python train.py --intermediate_size=1280 --norm="rmsnorm" --lr_head=0.00543 --schedule="wsd" --decay_fraction=0.801 --train_tokens=605200000
MLP neurons of a small language model. Each row is named by its layer, matrix (gate and up: input weights; down: output weights) and neuron, and shows model dimensions 160-351. Each number is 128 + 32 x the weight over its row's rms, rounded and kept within 0 to 255. Numbers have three digits each. A neuron's up and down rows have the sign that makes its largest values positive.
Before each neuron's rows, "fires in" lists the words (lower case) most often at its 100 highest values on Wikipedia text that the model never trained on; "fires after" lists the tokens most often just before its 100 highest values on Wikipedia text that the model never trained on.

fires in: "2010", "2014", "2012", "too", "2019"
fires after: "0"
L5.gate509:132135073152212140079168138150125121164076173152108120117126166145105054102111171091181099149076169142133128163162126119161154098137083071121101145105152132092062112157161154102093081102144097187095098153180166104106179133140149124136125144139071188176107106087159129122145135094138119073173100122137124126121156109135138100143130113100101150167147130070128112164142173206097101098062120101149145116114186164161116110183161165184148149121155165105105175185120119092139094064094157181134185145173130151122096132116159154134104115144138112138095171121125158130154154131105151099
L5.up509:064146177096142105078129129094112123186097150086108156090121135144113047138152174097152118129165112150104129143103108099114087096157050073113137144103105202092109154119154089077079102113181168155101155093161127099138133168104134167103162167139037164079071076117145097077088132143145122121089087104155121111094161081164173084057148125117143195032176130089130155077153132115158103140131120118102096138132127085166142176146145116134160105139106084135158177192134063091094067123163119104122111204127126113077167094098174079136107117104097144155127109095154131160174121050118182119
L5.down509:149152116126142164091167076138153118152094061159154088162170108089121151149085150126127094166083114142077080192178139149127092097165094138084086091079123169080141116192109166168129095094078129133070066164113142133103161122150120111101115115179131116152163136172140137119163177184121107105163192064123081077179118118128158130155156146166165118067110099157089118135174122173141110129122162123138117114121130121115075128095115117112182144167101134115133135102098182124132094165092074141124082117120150082167104125106136147074122172098082116156069134136134156183171111082096063159

fires in: "york", "angeles", "history", "very", "fremont", "city"
fires after: " New", " Los", "m", ",", " York", " l"
L3.gate909:117102139192135138157091099154115077131096204106097107157138155120107157127153146103107136141085148105089125126152160148146097099120156092118193108087140147179106093162120105096113125099133129140101149115144131079094105138143121125137158173106111144146149072121072092065146143118128148111112085081082177144096068224139185139165137136165118085134059109123183201076060103133154083135144160167108112107173185156144196142126119167122119069131083139155145108098123070123087121158143156114140176146075138136057115188154156144152119132179136152133128122135138177150105109075130146057
L3.up909:153114105120095194098120116164105110133147100153094109122147074103041077157063113136154174144154115072111070132149110166131154132135149096111096157162101131088148100181174125090092114133151179113184082133109158128195168147153120125145155161120099141158149123128133103160148089137120180133125143095128153167131087138136166145148144156199095114064049176118140104125114172120127096145074126119104094148150127106123202066119082081112111132155135125132116232082111082128144101083119111093092141143101122090148075109173125158146116072196138129153088129138128153178142158110089180028
L3.down909:069110086162178159159103117165041129138154171071148140160175132140111150162132140103130143152140081141106140129139152140193119097112074041175109166110144095143119163120133104110168158191124107098160160147150107123122110142130121103108139118078061173099100096123133133112163135151082106111135043090137170126086142149160151105170154152092031128098082143120100134138173096133085113115101105165151115144160123101086139127159144137080131100099063075147112160153094158084085113142118150088143093148119183122176155106130151123116118090121099091159088116125117201147069156088086121153

fires in: "he", "has", "and"
fires after: ".", " He"
L3.gate202:144127139137137075135190144163106091083147134124086134105193132101080192124113100115144152132081138112143195128140108152143143150191124087099081136110080116108136143140137200139138171071132083183153108117128138082083127148082051130178135219125147148180104129144078086155121149131123154097120116080126153128067127118082097193142101104130088116131145106096112101091165130104130230101102154133113083157105177088137130097151122135143156078126095120131136129140145105096188180094123191110166204148118109103090207115124124101149121140117146222115147157177135194126072178179163087102
L3.up202:165153176223138130131112126103125091103073096080135163131108128092158141097096093126119142164131144159170139088185095142138117126179000150134129101114124052154084130112161135141090197116130125085125109143130148078138150147105165111114125097129144166106127155149143163187191100116105132096177114075180120107039116144147113119138153146136112081149130073234069120106114152147125123081099159116131097141099123131128121208114139078131142104150176110166147154144122085183108173140109117169102122119106082077156140138157103106137104132097117184139108127140098207145130144133112104111
L3.down202:160101154170100157117156117141128143162100094112066141111093126099129117146118118136243107127130151123152172128158120122139144093110104190114188140054192051169190151117134146110149115189123171128091082113148090122156097160109113187175166101161093131148145099165086166153115133118129052158142078133166103127115141166082170117122098000092112135155102157145140151080122171149110094162080120166130122139138175129120180124098150094154137141126114087126162146122191132098100115158129100123116182139177143128143131152146085127147166172101113109137126113084139122113183129098136106073

fires in: "united", "state", "the", "a", "district", "national"
fires after: " the", " (", ",", " a", " \""
L3.gate239:210110157124127101126161088085171059142140158152101130153148200133099126112120158189115114197193127118181105137130093105127151111096088083099157118114125115155114138122112144084136130144085126123129119103116139107110150157108148100130091132179145202120127136160106163136093121140130134158126166164131113126153172136144076070172156109178069141124186141105112109036072102131131130101133145145165165062165117077161126117111147178155100137158130116147136107137131169064138158116093138108155107142091169121104130119152152158151114153134178098203090213090178085122142160101085169079
L3.up239:126133171152145094112139137110122055114171147114129145136137123137136119083135168120160104134077150162145099134100115080122103135034113067094149182153123214109104167090090153071106128153107126117129117113186135129102123146112169147066138162173152152203087144110101168173089149123090095135160137137137071106078167108185137148125189139178102081133196127109105117066133104177157103158104130144147137165081120102120143139115159126123109110099123103142118095126148153114139173199103164183131109104071142162142115173140127103152127150077146115161084116074133183135070167199149124107
L3.down239:117160068117147164170145161096159153101177155122083151125080115112089124149060116102111140143082156106099160151109079114125163134069154094117146097074089107151088116139118193213088118133147125120142148127121155184141109119125143103045105154173173124239177111086108106178143143154134197144104138158168106134150108124102133155114141095088159121140106133135091154151069095122072130088124110123129106110075089126163103149095088130139128087133148157072094111116135136000113120108165126153121130086097074099161117160131114123131155073074135189146100162115072148134098162124114098192

fires in: "he", "it", "she", "they", "often"
fires after: ".", " footballer", ","
L7.gate1164:136131144094113046104108085151128121148118142108085136117122151091183082117179129110190068136137146164148176152118096105113171113100088142189119199083112138072110098205059108108111141190117128126103162122176098102142157087181167163150123097132117139141089094147119163137125061115136088082142125144130125102121114152057150118158157146150084152145140109125076138080087089136122126147083142135161134139133108121131136153140137121124118190157165085111142157089233088091055126182085175104068106054081110118117091139121130123157127182081175190140177147151151070169174146104161151152
L7.up1164:084118094113084107129106150126102097181134153156104119175118130104125112122073158057128117090179091137101070175115134126133108096146055168164138069161163087153125128155173126149164158124148119145165102204144130109165171137124113116167146127166150140114146074114121120170115077069144111091118077132097051153112153129166128158145126114159122148119108159109068173129125126132099153111145104144167161143073109128112141144090091045111140137191097136171161117169102146075141140180168116052096071152108134142096134164150158176155098107070123138075120107136091131122125203102096141111
L7.down1164:130127148116136040115096118126112115121081133087098161144089143137128116159102169070145096088178145114119141099110173174099150135134096116206143117108114052194107114158118151167127151089083069134121134106085159103110116119146128099131179085117107110147116109095149137170086132078126118084065118055180149179076134129095159100137166000136134128167041146155096149068123151146135109160131137161123192191135161141093128206145124094111079147147115170099133113162138084103104068153121134120173138114091130138046123147115084138180148188095095119145133151160149155099171170105141105138

fires in: "one", "6", "2", "he", "7", "4"
fires after: "."
L7.gate691:103073141164109146131093119128162172095152095180108086134120107160133109169153194137056061089132120103099182084129110095180119113148153209144103133117155144122164126122161131088167140168100093120126126108100112126162111100114091202160164124114136100147104137189198088158139175104147145194119153117072153139042160057142175108079132155123084139058167117118114081142115141154090113118120175140164114096132090164118180096085069135136118107117151089123134138100121101138159195095180129076096131110089105125145181173091135100133157132121105076150103135108116136158097153096088141128
L7.up691:093128199125130128151139142110136130172090127130149144106102154130121120118068156122147144043151166127133152177151133194104104187145110182115109139163144155105120108114150122132163164076144129102145154122107115155096125125169096152106100112086087195181044115140150183173219094134089146122092151140066081096130182142089121170095126114117148067162122060200102153104163141142166163138200130142132126133164075121104155172097214108163065136167161106142118108110141102121136106179110173150115097106110120148107145078121084113117157094103143168144143061115093121094177126129173113143
L7.down691:041113145137178101171126128109136098097102136113146112084101114135162130139144157191125110182119124127112153138171103144098092143124151133105119162179167110159152154156144097107137168144165177113135175109162105095153167111103120180108093088078094132118168095183178166114156087079108115156117118056112161100162196159109142114093117122146152135197065106119170141103121169097177067146117151084110199113159069152142185132137209140136134126186149114097093148137177137183114142104118103184145127100068130144150109109150127110120084149128142062064160037124132131142114142143104124092

fires in: "in", "explore"
fires after: "\n", ".", " ad"
L7.gate540:100095116159122155122165073176120093142156110105155106096132125106166125112125118137185135093168134124095122160148124112139121145118046131119108166110133191115092104087130154103122124132085115142159086040126076076194131172099108123078095094125141163093123183104166164168171103122135153164198150105126165048123126120101171134174109107178155113120120190097165110143142069081138172119172140175075145104167151054133142175098152143110128124165074156143090159102165140163133147136130092112133134090185155119177136078138144095131114123127156126094146097122131142148097125189129064110
L7.up540:082153148059164136095145201157081100090127109142176089157117128093086090097071144128173138131129098118105157098120146158094168091149157116143098110146151106112191087105119103095101114126120147106130114172091094131155136100108136086143152157117121160139106106081128073140087115142127090127089129133099130066163130169094071097188108152114096132104154183116169141104185093077160099165138133117096170137096109098105152171103125156125166107144108183165098122139163133127130129148102080095167106135143193138148061028141109128176135153106130160103112195158115203154140103153131089183
L7.down540:087105145140145117052115133162160118087140104164118109135126113096135138142107108159082142171148132096142157152073159125187140145151157139122094150097140159084146132116119065148127116134139130092162143128134161112178112112093115125138196103104120110075127155096057141134187105136101138085140091168116118156105118179128125148131181111077106068072148130056095117094168130149193142142141124177137081125089149172140111205130099087129080170108137122135116121172134159144088188094121132094156114097143186159102161152045131151172118144083164157122100132097114171150166172048115128144

fires in: "in"
fires after: "\n", ".", " ", "1", " |"
L9.gate732:164085228120156090069099177104159107124113094175110112107158109133112104147135131179164096153124136096123133145139134140138076157134094107102163070127076085162080111100094141134053171144126104098108103117159095167162126148109075104190054114121099144156159067171111118161120134176152144112109097130088121140104147149077101136097131112093076113041123148114104087059119136071137118095171109176126204131134078109185135058114131149093084116184109178126129140187142172115076121096147102123128105116119116174106153106171172151086111101163112103093140101143098114112136098111119119112
L9.up732:150116147108129143134192116120157081146114151136141173077155120141141154125153079109146114101097143137119159140072165121151097160080108213136143126135120132159134124179113116123074102115105196166118158065156060102199092074161108067124111161122104147149137159182163159138141168151155135105117131139073128202137114100151135155090168110180174078089139127078129145079154107140185110114099128119124168094159070151173082115143171111122109162125109147130076130163108102099075111184103121102124130133189145165170135178158076029061129101112117143069112136158127134156137053184093090127
L9.down732:066137210167157138120134108107141075121123137128081186091140137046098113157136135103123100141126098133174115078176093164124142118105152158160094189108136163129073190106114105089109122120104171092179075132170066155165107103081121150100157186131115079115111110099106147105154148123142150120108134119128131125105181132111062165140173147131083116109126100108178152115148150079062136181173064140177138144112080152148103152122108098154179110065172114151098072158136136098147085126106108091111199131169147106168071120061166136124119145133143185141122133145118110135080092118199111156

fires in: "2014", "2019", "2017", "2012", "2015"
fires after: "0"
L3.gate1200:127149112145118140129141108150140114108184048178117142135120073146080134116108103164110175084099084138067222163138120134146106100124100129131123122176177133096109100181189139173119165091124080145123076091155187111127160081120204134158162099061177127079056101165143156123131143165096121135083076138094102151122122075144106200143131165150104086122091113104118158132163161153133132093164161151095114097106120112129158101088166084133114104149146180139181131128128177094101192151140193152146109098107103132146091114149130141140108114147146109137104161105133144190134112164177069152
L3.up1200:095122160109110131145100081142094130116127112151141105178117081176110132169158117101120153150103141133091133136101116095156149101157124109137149148094173082093134101156155152129154124089113173103038085119143152134168173167196146162158191116103166180111172124141140083137141127119093130102169114134111143134110103166218176128158116095165111122179100153131155114115135093202107104137169199129106119117150146110098087157171160160156163133132147127098094059153141115144136113077112191120138159187164114059119041164108071048126057109133108210159088125155119119097201081150154111177
L3.down1200:126156140106147121124171215133106129111160127118110133142138107172139132158131095177076184203107158144124170130126119114155103090099118091110121122142138136103122101188145159109132118074131161147049108151124133084210143136159179136140158131150179191153102106075087162124132174058077092127161170111133123145110146154141149086136161199129098152125139149129122155097160110167089132126153184087098127048125137146132143170165168158167111170166098135173138125130121116105171168103118169171116128104120072084148121163123167168126072098117105160198062173100126143123099144128180052131

fires in: "the", "his", "s", "a"
fires after: " in", " to", " on", "'", " at", " from"
L9.gate516:165114050137181092141111127090084119091140153146106158108056134107167188137139128141134159087123157124157067110121114085175102160133100098149140140170121111081088135148087082112076144092122052062087103114144112118044085117185134168111117164117166147129132088131154091150065107111124105179111186078133108159135206144138178100126132125132121147144121152135089149111120108144088118076125175140120078165130062144132138171074164151154119142159206124137112166117116170110109082113101207100147160161075085128168111161125174110111126123139128121143117075124081127113113149117101104156
L9.up516:199112149138170145098209103085193136185150162093137154126076084100146136095160135105068118080147129108129119098149105106152141102140105145116107108149151155127126103143049136067086145134118086142169059153112132130131108171113093123123130073174149099108158147151138153108102172102113111127136148099101135097175131170168128115088111091101101146157144073127159136192102080101137075157179129206182099139110163160179126115141149119140133105093069090093098086115093134143170124122130107117151144104163133053163113114146159119088132091120182171174084136113131139100139121147140128098
L9.down516:158151134125119085069111073115123170092158128133089207104135172130096132105148135108095133108080132113031121117115112128121159117126173095124075120115081090139133124146125132196114112189106107075099082120125126140124071135148099175092123101181184139098093114169130139138128130124102090143116102150081122115119132186177170109157154060126174133159160180086164095168205112121144150111125147131109143058129138124111139175139136151163066198100113149139135188125177116161145196166093160107129127101155112183110139130148117150201140142109107145122125106076146163099159126100116135144

fires in: "s", "its", "the", "very"
fires after: "'", " in"
L7.gate461:125150103135152142149147143120143111137098171134144130122134093120132141109152156175089107100150092112189166133167175105122104123189154110145086185144162214152049148187136139042141177168139112093144122141177175129127139160118127146128156078106063162101124109085102155050076159052119062155154138130192184095158167104157126115112125126108125141151169142144136128121117089112165112155061141104098195125139114097102159127077122111133126213190099135086142115136161095064151193137108152086129077115105189136052094129158156178095112118097141098171126078146113076196138096188102128097
L7.up461:158081154132101136135008124126157122109164120089179121169160098185133132106138119098086094139088115121101167132113100095170126166177111095087129172088116127108190087205160082096117073125103138186170133128103107144106107113124097151073146122143144098126094142132160115137099150147098141114139154140130109147110113168145191143121153072131099142108087134137193054125116131130138094097075178074116090139092109148156142145069138127120144108129166121143103106132105117074123080124127151117144100119054162115153064101116096122122095111132130115166134107168074153183125074162121100117
L7.down461:079137065157143138165122104125187182166170140087083153084084128069117146085149137125176159203110160120099095164118100114183176110153125223111152125144106149136155133051062147153081136067114131152088118119138155105138124072165142151114158058124109141125194119114172093135134113087093155073072120124143115084135106108181177090101097121160151115124126171065105128105081083138137121124044053130140087159189093092133086068108093167116141104150193093138142080094116089117103136083175121141079167157115164144153097101154154100173164105198117124170149096124111116114104119096131088159

fires in: "but", "however", "though", "so"
fires after: ",", "."
L4.gate806:107124131106129177084137111121098118115118159140168084106146082127108140187148081129102091145173126137169088085167129118147177105114104155108108128147159165135161119134162102096178153147150155118091156138087086074155146084146174110179130158156068158122136195072118159161087160125137117131138119089099059103167103125159170151131115167082082119128078143104113138193092195129172074165120142081158135102118149166148140168134142152171086158158178156115140090069127122163144149035117188138139051100141150069143135128140154083132068161122114155083112153107129138093123089110062164179
L4.up806:134210127166110144116187125185130101099123108173133124097156077130173095137117134097128103166127065128183093158134135117165118071139177092122086109159126133153135099151134150145115165105136141158120136143087155126105175124133111116080108142116105127106155111151125113144115080134139115134149161160055135124148141155083106121073159107088171120148124095170156141168143166112143143117094094113123163159197095127139174174116122160165155113162175235150115104149181120130134109116177131136157148133147162168084154138079092136144118126143106175048138140149124117128111045133143096105
L4.down806:123168174101082145132095141171134129117118087132072139145119166128071057131069125094148154096119077202117097133136115171144175120120120158101114109083128125103114147105050075084076137125134146086109175090103113152134155118130113125157164135123127134111124164166112121150155120064166145094125142162111118212121171146162066122157146159103152137108136126131084135128123172118085098122133120148155117099161162085113105163089121134181156132125134096066131156153059078114095100083157114115083128096118140147064146065094093142137164112120053163156106081140125175186140126159126137118

fires in: "a", "this", "an"
fires after: ",", " a", ".", " (", "),"
L5.gate324:145128133104172120103127130149067213155148106143114180172144101149112167071149198126126173123090138108095095156114119142074160129145145093101124113192187135070100106135162082125125091139137114121120091119084132144110122112140094162129139114124135110110103128152210170127110218144178095147148133116144096120119159210131064138092170098101140142137134161162124117175145132131162161183137084122137135073074139169078151161128146145071108115121185108082110098123200141077158152188103164158172125171106089204054106136149151161105143117138119157156119094131114153183137071091161102139
L5.up324:173132124163160131108169090069146136151112098036118159128101107075185149094152122097131143140108143140140150087157147206101129120143117127101087168175133194126104137155141092164147146134198119085159181094147100164126111125107126095106096100123130103099117115126121122080122146105144088163182120111105140125155126104086072162091109163122173172139126114182142088132140128058095125106186121154192140135160150152120166111110095160090081146143078134115110142147127137088123134156118192175156042124075132131114114081110163062102147141105134130113142113092172128153174112083091117097
L5.down324:135105120126112143125175121160105188195098195173133121132153108104112149143139137133095149186123116100182184145118162127145111058098070132083160103076070129087131052141108117161069132151145112153075094099123115105114175138193148127110072127151158151101174180131183123127133126171094082164157129123138110181102176151162171171044153088112080119125076145123110142093118145127174125149134105131100110135142097088107090165111119123176184151134125077131101133147129116126134183133158106159093156118098147116115147169165086132080155124093123103184129088130130161147151135100130169043

fires in: "of", "january", "february", "april", "may", "july"
fires after: " in", "In", " In", " part", " end", "8"
L3.gate326:112123099085078154158172145085168132151151126162098133135086151055118127126076124112076142176071096145157141135158121125115168128148144088141134099107123150149141101135169138112183103175103151180150139080146109101164098171141096152126110102121134139158124154072081146170122171058064193157111126136140118086083197112149174102174074098115120136098132096137125142090144168086142057117127125090158144132191093117112122115123096135163141157148118139127115137153159173152100180124118137082132192137103076124141136124166160107117108156167079058093132123133094151149131071099090072127
L3.up326:103153141145141150115168143139173181125109104072095104108109149153189111074104117090159101165127187109123129067128103084131210150138152092110082107125122116115123128113134099129188104113112087112093141086128064137138110095142164079114119138132101104096138132151116106120149171152145131103085134102077075150102121182180149147115124108096137055100090132107142112107140128123085128103116151126148055149160109154133174118129138154087199122152155106143104106199156165176144153141094117111142191090174173139074177102152159175128152113195136157154124196167165114132165135104147126111
L3.down326:112091145140146113112140179197174180126088165178176141076125122120119140195117111089155080176139174019104137142135131059117134169070160156124076105146143175141168139105163158168131168091089117145129125137078089128125122136146142138141090157127171106120147145070112168113147157129113107102132143153122124144079173141068101108074099186127099086093066146115180140120106116122185173184163133108147151183157167189087107172070127156111150145132131172149131133169125120129093127147142147117150152145142138126098104091085153166095107089153081128112111139167135139099144095103130142131

fires in: "she", "they", "he"
fires after: ".", " and", ",", " but", " that"
L4.gate229:125071090128115067127084110115070148154130132065121090094112091134205117092102162107186145145095143134126103145149119093073098071154143171060157117147077114143100041134122109125045143160172068136071139148142104098155086169105086133093113113173195143164143182200116101148061165169101113109158155169113053143155127105122144147107175124133111173092135132103098143148128128149107058158138205159095097147173176118107089132124153145157127150140160088114138181081149120131153137129123159167109140090142122145151089107097141113103098089143140173127168162129174212143129156103164167153
L4.up229:152098123162134111091172154143140101146126127169111094142145105133158067090172086135101100109145150149128100136139130112177141184075123210146144152071145103195175069122081136195119211138142121076168117105147119140105192047168164133133104135122078153045164091080080120098111189128181154158108155085046070104127103166132154119092151143146104153139151131095184138103154162127141071129162127137103141067088151138137101190154069164158112136117145167085095112134120212164185125139177104095149144183144110089068139152111118103151145157115113121096089102158133147135171125121146139130
L4.down229:170135133113170164061110127185162127101054058119099149088129120142103068113127116112012091068185106132169114098133119177087137094127120143156095110143095163132163086113119150149153152135147123150077107096172099154110122111118136121144079166104158089089088087088115125120140145146114108141100205144125190149175148096121166147146128103180160121121119091100132131113140104129102154112062143109124132145116173096113088104104106118147104140140159157097136169131116153124149146162186142059129172114100154117108169161097162125163095084086107165151136101150072091138117133059107133201